{
  "hidden_act": "swiglu",
  "positions": "rope",
  "init_std_qkv": 0.0657,
  "beta1": 0.9,
  "weight_decay": 0.056,
  "lr_head": 0.0061,
  "final_lr_fraction": 0.0
}
MLP neurons of a small language model. Each row is named by its layer, matrix (gate and up: input weights) and neuron, and shows model dimensions 0-159. Each number is 128 + 32 x the weight over its row's rms, rounded and kept within 0 to 255. Numbers have three digits each. A neuron's up and down rows have the sign that makes its largest values positive.
Before each neuron's rows, "fires in" lists the words (lower case) most often at its 100 highest values on Wikipedia text that the model never trained on.

fires in: "it", "there", "gotha", "suomen"
L4.gate136:082140122080167091166118183080103112151116141180176068096141149064115076094203126164132036122096170135169146126124119132152147137105134108144138128147134119125140114143137124101143106151169097134123120177148119067146097101082156043081093122072098112142110118171114158086140160113130139103122164117165125134093129107133125157123135165125150082114150125099073142089149203099138150105166114118117211132164170125118148141138107094255089159145103160148157140144150145131162166121135145
L4.up136:163117119078125089166138114061189109146085170103120116118135066132097140123169148107173097104100131089111107083151188178154175118121081152090100087120114191178159166168131106135123104149108171092087191139151125101210164088189151105159117105115178070134111109138199112141159137104180108071083118165129080141158093090105173136138097140089110070139125115132079120111126171118150178157146151117125134164109115144170126188162095113102123114159165111166155135126090174125149087102105118

fires in: "during", "in", "21", "of", "throughout", "a"
L7.gate403:081146131062101123127124092121131169138105156142103140092202140182131136058168158142183095163108078101067069101075168124179143126134077122107144124139061177147143144150097065177111075158135125122118148099115114129087179071133115129099140068125212073135149103085134089124151144151163155124160103166111113041133179118143100137188127106125117164167131157181093118148101132133136136094168145106103130155128125174099091148055151091132133104154145128086118169109114119106123125131149085
L7.up403:134146115120176204143112178152120082157095073166125043103184116171137128146134175112115155150089123116091128133099133109124140136109078153147038185144119049179133140136135182136147127107187091117102101129101097184096133071083127073095114120112116104118077163094137114092144142073126162130080092106086119071196121141099138118131157118120142132180125136176101122101110121115153093135083122142113138173136177114100132139084108081199167138140119095108167161092110136137080167181104146

fires in: "in", "to", "via"
L5.gate66:083142116134165124109112168137157145101116089141110086161101150118129076162095124062136139164136070099121131116083145107129193194101143144112169087153120123142103102073125115132082115195153161090168107136114130102147131102135156111118120164175213141206096141107154116131097160102203078141098127137152123052123107070121121102176138110161113114102075068176152144197088193090103168130154165113101156153148086110113116154072175119150107180076153104122123106139160144161099135119155116
L5.up66:112150099117080119103109053127169207079125131167128138109149130147093150114103127139106171127123103156165135161094127101137126131170090151063124099182161141150072196092187088134117189110105118158120138095105179150093109157092069098093152137136115163154123109077160115125041131101077108113174133130169127111080133103107150083180112119133153145123087174173096125156113156132172166149114141159069102089127125129083180140148146110182193143166085141171148121116111103114171086115139056

fires in: "there", "game", "street"
L4.gate235:155165174089199082132180103119111132174107120126136181127116106107150119131126121159189076146121139172117125112128106139109127164112131092129094134111078118188061140174126128082132085115177099189176139151138127040074110120174151091130136080142165115127172100079109089136105179159125149118148152143152083091146155138154131105140124123126125121088132120069081096087174124202102135109164118151169087116160196106136122164167129098119114115167157177185101150071113169151188169143153074
L4.up235:104102167092113128165148135074141151183116166141115142110146097120135095168164106170165070137090105091152132125160136081111187122152141129088179137160174176134079153174081161073160142124155141170108128121126138126172052096129155088101095093131125104103081144093135130095125170070183113120134157092112111171172106165073085133166086127128103180129123162196152129106039150155090147103125116159113130123158079097101070132119197078121149078151140095112131159133070098154178148115109103

fires in: "would", "could", "daughter", "scientific"
L3.gate230:083067102131106141159098120104142128079196177068161166180097120111069127124101146085158088153121135124160119147153088065106161145166096119088148146143165088114087147125147099096179126158147119126117100119124155151145145127105160118056122054079103161158094111096138074102141127100159180140148165139163086131121127141134210061117096115119182115149092058098162100145103062112122142164154072098140089075131141095095075089154115184184143117136112149150127148116126115116082139158119087
L3.up230:133188149099140141148147135141110119110127081170050167122152138138123078117082156151104178122127161147121075156159111117180162101112092099158161113146102048144110222069086158129125108111100104131116077116150147128141123173107135098111132131129108172111140138092122188156156038125154121139091143115082065150134101083121115166164085108114164129081161132131137101111100125150095065165123160132133114166090109136020136097126161068117147118090101117069104135125170117094112144165187094

fires in: "are", "areas"
L4.gate316:130143116113118131117113097145140074130084179156073137137090171136108125116157175076140125115092137160132115149156107091148146108177128102151106173140123111090136088158052124214189110111123109185128163115126109081182116123139130107112132094093172185082130165132167140075146148137079103172121170141146110131172133184132136086138130155100111181177121147131164061162144114071049132078096174154164161129070119145179156085153111148147146162149140119060126111177140134139080097091118063
L4.up316:117106124114175125148127097116177099223111118190119129125116116082096131103151123147128089157155147143133131075188134136111138092135085110132155138122141142123114153152094153162101087152117181159144172155128160169146129113176159170159155066103125143155126114121093090100168073169120154131103031122180148144068117166155131092123038146149084136134074121139172136161149151126125066089176118090134087195163100132134102160144115153136154093129137085131090127030129092172163119102120180

fires in: "would", "will", "could", "residents", "case"
L3.gate110:090124117090103126169149131126178138112142175132121137136156108144141143113118135164104098163166172128123147137074126089174140100139150154079179060112146159147130069099088119074148103099127180084140139124160097066170128136169147071135157094143131084103091162150148058092084129097141186118097111064089151157157098162153120089116080132165076101060059034103070142148111066089121173064171113111139121152179128136134126113089110119154138123104136105135124103099145115116102142188148137
L3.up110:102122082127171086141124163172071130085113158094093114154149123126081087070101092140166150159122131131060172100096049103121054118140118150125071167087143184128102104100152160066164165171158134145100081113157111140067077081092154132153095100079082111137124154172116145130086140096077109158101064077134159092127121154142173087100173094123150142128137169175094128172106194107187143106131091117137106173097116140135133083109138144122167123120132134158155142100105115102097110142190126

fires in: "second", "third", "debut", "player"
L7.gate168:116146094068133116168112126167119133122099108100104156104104067132109163069082168110126119115120105066144148132178037094136132135131124089178137065097116116143173099083149163154118155107191119112163126122088045123115107169154101124171099124120157111107085144128147085149117097142086131167140116097108128132132107116111132138129158154126091081053099115104112152086125130112156159129144185202081210118181160109124129107165126177118082151067134044156139114139195142135102168078131116
L7.up168:092124164083107128133145156127095113140135107114118182100105126163152133123096120158158177099162101150126152125105148183142162216133178187139111152111110136104122143098145192119128099105133152053134122076073071116160069135161094198124171096070148138072132164187136095120116206117135183171145100137110147125114196176127132179137176138165162115095136145138147161144161133149077118171100120131135149170090135107152154106094107099113094122112097056085122121139130094175134156210110092